From a checkpoint of a small transformer trained on Wikipedia: 5 heads of 64, 1692 steps.
MLP neurons of a small language model. Each row is named by its layer, matrix (up: input weights) and neuron, and shows model dimensions 0-159. Each number is 500 + 50 x the weight over its row's rms, rounded and kept within 0 to 999. Numbers have three digits each.
A block is one neuron, or neurons of one layer that tend to fire together. Before each block is what it responds to, as a language model described it from the Wikipedia text at the highest values.

Responds to: Second or third word-piece inside a word split into fragments, often names or rare words, such as cor-on-ation, Le-on-ard, Col-on-el, E-y-ck.
L5.up136:463498510469503471446464465399565614436530493381527487499492550432593557412447492502502524502490491484371456465560369466485476472544541533430536513602491429426490489513482532532554376454515502454537597498610514478475510569548433567549428610478447511560560577545491571451519517573483429536390564498431447472422553517503459458459450482501448483473482529504523558456546514473445470435481556378445582576492511507451550439526461595486508533458523531441528542537509519557513460575479456
L5.up172:504444499504424452480430454546464541541462469551522415507488504504507542507449505480444485549455428468420551558493424559464603451616542518466534532534433475617609507371583384548472492448570547545490448495431558452576515530463498421551445513557386430508463480528510563464458505493457464461405374457480442533615562510386564506466502469543485490497520485552528470492586527453537482389426464512527562487507526492502506568567536556508588485531530518521537485570417534462463520499390553
L5.up391:350505458505440570391501458364479487492525432492554522491479533492424542519458505490434539487613550560530468430540517505532600443545443559544506548485532501446440482484568544412528519504534492490572424374567517501371493494540525530495399532387489541612441507547520558513472501467528511473523548509522545475454588486523594492489512515532522496417449445416490510478468512499452531448487480486496543590395490520444464565483535588551503528456480524527573483374562433544522508481482483
L5.up443:470492481507550455491471429497493478613494516515494480490413527421465534544410596565523499580533559528521480420514561478578511507613568502529551562463487516528504492429548455469563445434623437435468474550412445540556457533540457505605425629581506486430576517461561533467415562457464492566505565532388492510551534527590540493422535517540429502478463511530449564468586529503499461563471460459419542428486451522481521467540457546544510518537458485526597576510473514540457495532420473
L5.up450:499438521476430518436411475567554483426542509536462442520658457435546450467512501491527490488525412481490499456551458519447568506504490510485461481514506532559508479445569452520575465484537527514541345545544526551562505485548430461460577516477559396504495373484419482462411514481578479484474526495491490423377448566493549606434511397516572493474521520415526502473520471520544481537648653414546436511451453518443527549527489569483398528503494501550481494512517484529477483491500507
L5.up589:514415499494473526418504462477504559426565536507559499500505458534489504564451444598484460605434504569485564393518455405485574496503532556440486524564492480498551525500546410562477469460567526478531420530495365502575473557451507424632491508469512502469556497496525490519467443567493523560474607487457512474519598576522522506395481473551548510560446554542440496512475478475457467447468560541525503488467450572558519482550534566493600519551531459555574420500517513552490462526432547
L5.up773:499488447511467436439508466506587376494493472410449413579592391533437525511516416483435589444422503547406409450576513454495542493413503467521493523516617519450433503515472480533485510521473408490511527538437369456589494484533498459494510513442486506427502623475518485493484430434520551467438446412453533487494475515562519511654581489534501557595437537548551542527501483470473478511488449413524535559502532549491532482500504487516434529593570491429531504531508474433594535486492480
L5.up1246:546450448571542504463479449492515363455484537428450420446502566471481553508437490501491395473486420515484430522550476442421571430513455451521595497487526520646510504506563422393471439539457431506475478554506498492500514465418583454490575505431491448506526472412572423535527477502530480499379585497540476512419547476573486524453551478420522525459445497540591489516466464562503616414463414613549524511481555556499518445483505467557486566522474519550482518524588566522514597529525559

Responds to: Mostly the second newline of a blank line before a new section heading or paragraph, plus table row ends; also word pieces after initial H (H-arl-aw, H-abit-at, H-ere).
L3.up597:441476525495497478530465506506587562461469427418531469507497516399524390456493559491513467466557550537468545548505482439429541499659619487570521490590518488492412545557497532519555523526469551447498509460428499558513543567463426520501464541491536490520503439488550520456540468520512457454626499512517501399578446497439543503537482554541426495463514497526479478516433535496531502528512508437485492624449505470437566506490551464470484541452428504472541419567456515497441569577478503

Responds to: Second subword pieces inside proper names, mostly Arabic or other foreign names, as in al-Sharaa, Abdelsalam, Madagascar, Bhaskar.
L9.up27:507408465524559497445393443511510520513490470439536394545415441566458485524405429489509473546474502498499537484353486606531560448556546466450539465547486428467554550444539535571531484435517474516525446549551458497480459397466545544508517491526444482465537488497581551479519506438423507426491512443598481492438459570528514472506509464563542480496509441558456494527614431463533561509496532530491551483464515566459518575555517511504497485483526401524426585508525480428532398416532520
L9.up45:470462510485497442469498511454451504455501482485507577481436492428542538535510510545601509467503485517435513530551434515492468500400535477448488430411470392543577516479556466515554425476485592513555422459532544615480565439418456514481429564516390503459553472531537487540424481471557479553514494463602491522480479489490514476540544430545510542457416465515427495523450435496519505480507490468484558583499515669512514502466475544509575553507546463538504483467490451458475466485442583
L9.up55:527488538522556425416486488495542483525583496574535454419542606447553425457495492469543515511411487463501509560555563541583507503553482457492528525478591503540520498508523441478485475416535523496479399474538441585458519522449473581522467535421539481472477558478517552501432379505464451471426433545474502515515569487423533539564498529471479493515475446440461470440499425456547521564435413501431439462448596503452578598459492534517491503508456515513380497562480399579462465442522498
L9.up125:403403487492478443390485540513483503500527416464498492383418479446519547512493516563473500546510462537430485499581642615491472534502586530513390498572496530539394429531499527516471545429407492523537473467519471510463587488428483488447477547432592480512476628468520481490573483563483574542529484532514497493442501499425542525463462473419513497336469520507391498533531438447518494425437415493509469412548503550447501549556521499521577584516523502576446606474592470452545480515547544
L9.up371:527504426461469439571434482422570540474516614507517481533452539533537526415546530503640501466514483550486493545498515631480543564496513563505513538430492493517462408489512478448512438446578580492516486435546543489547535598513549446563475472495531397436537429484395364505596438481495621573469467606613559384497500480500457560555481475486559432402449503551477449494468536469513504545497354461450521534528475498626544580442424547477459531508527461505537496462545619526557511570496423
L9.up495:447494479506562469601436466552485479506539579561511471445406525546519576410508496457467517581431468505482519487531499580482454496495525491481530533400552466440526436545475435483570458524605471547603547503485575396502477489461466468494435494574486514485473403507473455523457489558545502544399469535531553517491521576563496507582504524431520453470504451462430494527547522431500469531507475453496469574474497475429453611610521510541513496556509547504500458523418414541465490542537471
L9.up601:483526424486528452491484575469597586391560487513538452542434565538508488480399553522449579522480512607480596380467436559400514487497462487433482576531520506414623522477521498489515520416494536544490417561434610492422466509434495497588522550537520502508476394531514453520522548547482409498518382438474559550551492545426491534506508482416556435529542452457490459526537495543500498546472501402513520452515543501513535511574526556532527538500482552512474499516509527551473473410506420
L9.up876:507500450462511528530405413488513468474436403481576501541530543474539535542514578601561495490506483473506625503456489481447451447493486527452472537448590435532491414531533506455522486403477477501430423419539583461463516491408551493539509495513494565497545499490510506557532527455633495505518442549575569495446490504481520554536417422471548464529562484444391398406522500466560543432499561462460506477529389532438565503495528503516515493506422446522461452499545519604523503463538530

Responds to: Short word-piece right after a split-off initial capital letter, mostly H or F, in names and words: H-ed-man, F-ive, H-ol-lywoodish, F-el-ipe.
L3.up279:463589484491494483547436419542594445502521517350523425529519534528579456532605404536435510481507498568551481582511553490430539472503528511515557538494482460555484521544496516576534680525629471468523501478525512462590535470479494378585570547489468558463465496549409507479495503493420520503626494483474530475426453455437462507516497465440483531471581472487516430554436486549540492499520466452473507527540536503507517506465574464539535540519519552475549445512566507503464511446553511

Responds to: Second word piece right after a split-off initial capital such as A, M or N, mostly in names and headings: A-b-road, A-ts-ugi, M-ind-augas.
L3.up153:522407548529426481464385503412491484476531469478484496384495448477458391520490494489552418406560482553504468459526427475511430458568464584432522547514527541488543491483523626399453445538463567458429539529571451467410515632412513465469576509513426486445514499499444444499468509493467484489551462546477469586496439335516487533476479453545489550538385496523487537444502640527495501450443447486531514558545463520511452404611553460534496426465504476491516456528505472497460444481512585

Responds to: Short word-piece tokens in the middle of words split into several pieces, often rare or foreign words, such as hi-at-us, Gul-f-stream, Sul-ph-ur, fre-qu-ently.
L5.up36:496477386548466504553458549518537505482513510450472463508430488489451388452563490457518527441522491543502562470610592409460524449541569424467595517561564490510465477508435515420470403555534494500447571492471583492449472545489435468517529480465506385590494490570546509561532538483526463424453472466477501420409443462386559541502551577488492522453482468554529512517512498535480472484507445530417482514460461414452573533474469465514481584514457527441454604498386585574495462482467508
L5.up49:452448533490491475511471511523493505506482483491459506519421561510504483494473565551569523545542455491352545476570523527452561481464515579516487503390527490506427540511450453564487540461426499484490498449528557546550502599576450459403440508501448510541502523548565467551542521524467591475448424550464486508510450501538418589573548496506437541504529478446521520514475480452484503584456463567520488474482456608507572604576543521566406498529420513472487547457517504518529514552445509
L5.up543:378577437500495591580467388475565512551468467431465479506526499535503540501425497419513549509433546533508527493503514491449503375483480523496487516554493561552534535437566474502519484523571477493599530413467477406519480506486502477497463540584509469485524474518594572530441543576502475438494519457489555443439499411474484436522521477482571427488450496520498493616543594506527511486566467516518523458516510503533493645488541511473505544595517433549440405491446489423418522454475548
L5.up577:491438496441430496505482523479516545471482529559508407447486548516562471519436512426511531550590424577524414463528529566541508530426481408448479505508603482423455442510522492454541534472470496446555560438462524473451566464536586430488519533478492521465566491559463500544604555518501492557562594486449480427568431484529394493498531424421510517445556501488501661380518509517557495518515478648485528445498606472465581499469406492527452463476521445472452549560434468585531569562551465
L5.up782:494421526518506504548476584347533672467465503519464538504469473517587485479513519496555489578471451565583550439531526514490492493481539406514414524479429538544466466531477481414526563425447498505493508379532544478432540496563517499447542545470520499441543409553473484496509554484396561466495458575500481411467486388503491502461442472486465561460459556514417440519523598530456533475429464601469505560497489546514626589455461565542479576551489489416451548595451492514454568508474498
L5.up794:524568538527502454340434595492550463406534504407452437543516533498510510458477433581527490452476512416515441536567507526491540438539477433510508420577623421531526542511420529464443477520548511459545467402502504536420561516406461490406575525527538518436499358591455543434513468501391572530452487501585492522499408565549461453557485550475532515472519493504445440479442497523455569456436499573489518468460517483437538457460482615510430422483488554534513564577476560534536536495415534
L5.up955:442456429505583541527524576539468487551457499455542470463493543540430434506553505455432533485381596547511458462459526537477575491504499461469497503500508529533494458587514419518571523495521461509572501503571499469518538579630526487514575585557581474539508469450512543497501474445471472466665533471526462452428453413444452482551490564517550524473570528355481468469483497459520520477475468436466525523547460513478509486437473453450461574491571532546422537542501461540514515544525580
L5.up1272:474489487393471466494471492512487381508572472440498489479425519446549518524485548520461463565504490492427492501658424488489506554514544573540542513517451496556407458430496429480471528515424528443502552606496470544509485423583445511356572466533538593502485537552466475472495471523462569385475347516392461553533578387522512454567553552472521519507534533469468447480580586464565471591435496539499499515492523329510425579477576475540507479594448484463462475491478478491550470585491542

Responds to: Second subword piece of a word split after its first letters, often in names or capitalized words, e.g. E-aster, Col-onel, En-ter, Val-ter.
L3.up519:523512488509508523523525367518497503428491551397482382547427566464495533548434442457482487465473578511509502578563539517525534454473429520535489397544537497556585548503479483483554536523377581623438491427421387546498487506543532511549444402509474547535547427548459428520487573512545409564549505456580550466631491475510507524599522499560525552489474550541488411467572380445569519534485522505464567440482488500533547461467472567518566520557482490513470432479503582555492499505496498

Responds to: The second newline of a blank line between blocks, strongest right after election result tables ("Democratic hold"), before headings, paragraphs or list items.
L5.up24:503515568451552490503480491482546466439492497464528578545479487554522523518534545442519486495519509477547448501446509517493557508495441525517516472461441478521417499471551404516504515487536531482539512476482461465512581546437411507641410491508512501474489540405453472532468539544521422480450385474535539452477455466538471589450512584387501501440544432616493467533588547464502452513544559512536499508507548494373462556597568600568524508559493475494456329613548505499639487446493463
L5.up39:538483499493548512517519473412455463488492452594448477491478492499524441486540463446455479508403575531520474589551453446534509405526457489520516550507436561501437448541596507455516538543495529409515546572561546555535396455475513434479541576479568388465574522500445524575478575525497438576485585518581430622430550487484510559475575439516453485455476609456492627522574465475543494598526523521562537521444528575502519503573547511457481456450448474537447581389456537509505524493607509
L5.up158:474514419525520433514524544431551535453512506481585542573512484385473458489546498457417525459495460515535535309515505546487521496499468533513466548565431641493435557569407477488478452498430444477469515492489468491458493502396479637603448458566550576527590495481529533569551597457531510514521451459478518471572584587506512480426433494547556552511448522546514467485488545519510579516513456542557492470469423475378421430580483511417580535498510530544489502537460537453427477487420510
L5.up792:528514481515393429482529478546542496552491531524612548499543447514520554649465515553425488441512495515510410432481501476403592448461518477452603478477451447507535398486532426539532502484521408530425470495504623461522498463460458488528369532563497478478626506562467564432413497500469580647514583450482430500489515558411431521549462591435549475495517506466492506555633417530507564444565518508551555535470530464445431518564492477534449484550495534380512479572440536467460471466512570
L5.up899:480531470484546473538444375477494500437487479492573528597552535544425453555554487435500454517549495478424442447526412439479482496512559564474511525392491460553473539478482454521553523505496512495484544556513557518479505517498494540517489585531513530520470589526473476473605547593558666470519499492540442507525450552490474488490486469470514425588583502555445541527469503508496460471452504476446472524447401490422500494535491554579475515566539499560503465471364415445568484454521583
L5.up973:556524559468458528591463434472473525457530473478499477432414521557521489520490536361557478488484586480420518433521509541507514490547495504493558498465550473484468436492509495539553463502459480504450464291521528439510527467541485554479463527462617510436457598459488500592456527518549484507444439456431492514534509490361475506575462523503528472523676579506528425398554610559572394449513533589460559510514501444520497518550519545497502492514520458429529452530490491493540419511460467
L5.up1006:487499539316502485439522531495492431525474515591452475567412398440521511501490544439488556447484564504526483489480473477556580515428534510487460498446438362531514473507487490508483459564529569531445567446373542530493546551607560519579519537515473498497612443497488533526569457439444549507562418496423490533542475506491548476447477441549439567490548458661535514477487485534481476510469505563506426548557443481471450492533496418478504515576424480501462513498568521524508561510579504
L5.up1267:436483540473548459546420572519463486465482510490541510471471421547407487475451469458429331503456611463455520522515460576605582461415466407383548526423454520505429487413523409433556466530539419498435562533487568516465540540477524530506540500572510493547548547540480490502544573518558522496569453441394464571495457523430443499540460425400538567515505587522526539536491457587604441451532472484470533562492424463479495514548491428508464504555561513533600447535492581517496574598475490

Responds to: Short word pieces inside a multi-token word, after its first piece and before its end, as in Pr-inc-eton, el-uc-idate, col-on-ial, r-ar-ely.
L9.up70:477491532457493437606498499550567542583547496487593476491488505638431561516523441561592490604542553562615525392542505514458516457546516569447558480550495503430572457438400408509466475436501452488595422457394610571464551521488510457446436508426533469469448501501519472404503471594458486560467383555504499475573521524483439493479491483500446486514547525611486555536517526460503500506518516522497354517445373454536529533515471486544478558548508518496506521426454534509453486450409509
L9.up157:463517498488554600440551512347515442548591459564464509457544488423493426527458525471520383496514554508459436545581311436553459530480527580456499484482535415422541468503582451514468499488417479580509499450438477450494507524506508489514505450473489547467557517494482571480555457481496381464304510483512496474510514521409493453487529522537600536445548486533473511498563499555430591559476606396573530437477492439552519530468571513480444554463475432496480528489469531603451509557525521
L9.up521:508533528472504480525522488471468547561452549547534522422454513387573590561449490532479510527518453488461457517489529514494504413422579456433452438455554467515573538383424397531508468556543501372504419569496448500489498552454458463467504532553474399562605471470483487374514540500483502482441518469508432546565510473545537522552504507577463610517443483510487477343517475564476480502527509530485519608455477471460549546499484449422488461437511415500419493542439558527578486471507545
L9.up702:375541480523550528491507477441499476388525537508521477504597497487508428481423523470602406524471481515496502501486444456577589465481490504463568469503552398449488406503457529605534479456596463482503511541443641509496480473445490443422589604484446458434610500505599508463512476521552604534513423438435454526546602522543529471446516516459547571546460513536449444568495422560496479439542450451534489486546518480539454478467618533407466510502487590482410401423536529505516544468540503
L9.up762:531450593471451540418541470520508522412558432493583587522520471444466509497498500536558492513546432445454549531548524600513480393440579532518416553601445427454536524454547453471566496467475497428534508458481530499580451558505547485467435489681512506534566512563489500521439491572496560596504569436445501505510450524575520445507594590409475469520434520546506454512423499508528496538520568369524502379440543417501471423520478489507506479538444498540515519478457519517505600490425426
L9.up951:455619494530551463581440485450445490506501450416491610438539511519511456434483503508566489377562522557471543434614523476501489521507517556424542337516575536510506437487525463441554437494552499465476516479533432519510395567483493640390550656526462505574489484508465593488563422522557478536541540588516454496478496529500559500570442485559473533479474527444513533423501496459566550562507473486514501356456526528529348521552525458476400522612494444501489498477578464448423473526519466
L9.up1088:487458512548480477449475474558512559501505547495551542525490568545416518549447489469532493468544530483533541498591439571591487518453537588491479427505514547501508428554493459547448484505482572447479391606484471451501463490416524454460452548497504586457511509489499596447562541489495522571548403464470477395450523582443524570499449555466457553510500446511558486491485539423494489538611514499509546458473529550483457597478547472444446466515428485486431470331468466447492469440554528
L9.up1192:482510529486539480463411418489519473598523508483509527528490528584541474551400477496554411502555482439478535527574557430503495473464449524533451500536565561461449401470520419519492516445440532515485432498472478491505457454432511433515419454445515540435541470483477582518507554533516522527422523477435484557461527531509485513476497501494436434519539570459554550482435446503479523510575515374491470435446443483475505662549487586498476502507459521564447589432487510507523566487508622

Responds to: Word-internal pieces right after an opening consonant fragment, often -and-, -od-, -as-: Ug|and|ans, g|od|s, Alex|and|ra, g|as.
L5.up9:475465402525424554501511478540528592445573481496531495465466455475494546476470377543527447471516530556495526471488527515535573435542561460385513486481495419504535435443517505486627470436501505502484505391470515463487513484496518591605555531435460485556450471506431396541476498509472498503533561508555525439531444464473553625564502409481511513499609556558532447510475435506479636456549572483510495465533481512398501525477433501555555494550500464528546535591421458492490507468516437
L5.up251:450330546459555494531493533628493591530533551563481534394426441527488474400535496445439436550575549554505515542476467483464455533393517433485480423538529538524538426429435503494524485468504564544502467409462538437542472481478481427566460527497432517613472482508515432449476535530520500474509608468562490468537465548500373501494453615494545577483525474526545493513510462456525512523562477572526408481485513528573570455512456547547532387524515572540397527501480583526395483478541419
L5.up319:510464522596516414535615521545548553464503469499428434487462490486460607525539462487575428530645531491497499440471465516487505488524450454412601429534490523551537451457481545510484522475517520557458463484471598451503474445351417452554574617461531427508501531542565467526500552511452510506487486518504509523523448527481465380437497572459547463538448435475505374510594509472418446438481554558419471469461662431470553474524568570495525529530545425483421540503367556494553432481574560
L5.up774:533543480583418613429552490501478536472476573587406530480501418331474491522456499382401469485550522530469501560484487507518515496551627495464500514501491538461518676408604515471559485447527490582356528480454475427502493460494504497506479595461420419538524555514538436611490532490558612472524449541543575477590497492612503450522517446450431452488548506478517443453539462521614505497620525670491518456518545492538468448503512471592527502477545536466514550477522465474512556496495496
L5.up800:483403467505583439483443413536495622502440493390495589477511501493637508516501531569543450461495438467480555565474439582501536520523457527542500458500513491510553582565497509447490550598443521463525485490534544472440475513507638500460590480454419568499463390531500439497520564492488499475550440474551493436491462497570513545497486541530445453493596429624515416475502381445497549371489556429528563506572468554564536488480476485459534482525556497573518520524545483527538505550479532
L5.up821:442491506478523502541508497524517523539464498426529440395542429459456712562453486498540483512438571477514476515581438564523433511547552571525477506537587439513504507498541557428492498510513516558503512479444473579515512394428505433468560481514497527470490507554619538483575483502405448512549547496526529544513514526496438591452456471543533491465625453521402527495423495550466524547505437523474586525491562455427514440447538523482518346480557534565447442487508568487572528355503518
L5.up881:547558450603478504546615555475512451482511450548395434520584442502506501478531566450512516507490505439526593430488551512509509473482443515536575440509530507463519568494545470512582443464480530501459504490556535426517477439487471538518524475493455447561480455510552447513502500463423559490539531521511495543567528548566513453426468518485484500402461547534514378493489510499478586462528464480484441453421478511527563465549550594468530426550527486523573539486521528479544503575532601
L5.up935:537345376498548454508534519567523481506424438572587546493453471509481471546531544571515586524515534564557435456514451606585528438478419467524462538487432585544464527514587451469479481440508465482518536494451595486474499581486549517514544513437537488516482503425559466454608510477468493510490579521558573498501494482503450526451489458551413579541438456424471457479546585553491570540514538487571489539502489359610446455533543582437542512433512547505524564546433473572497501517523503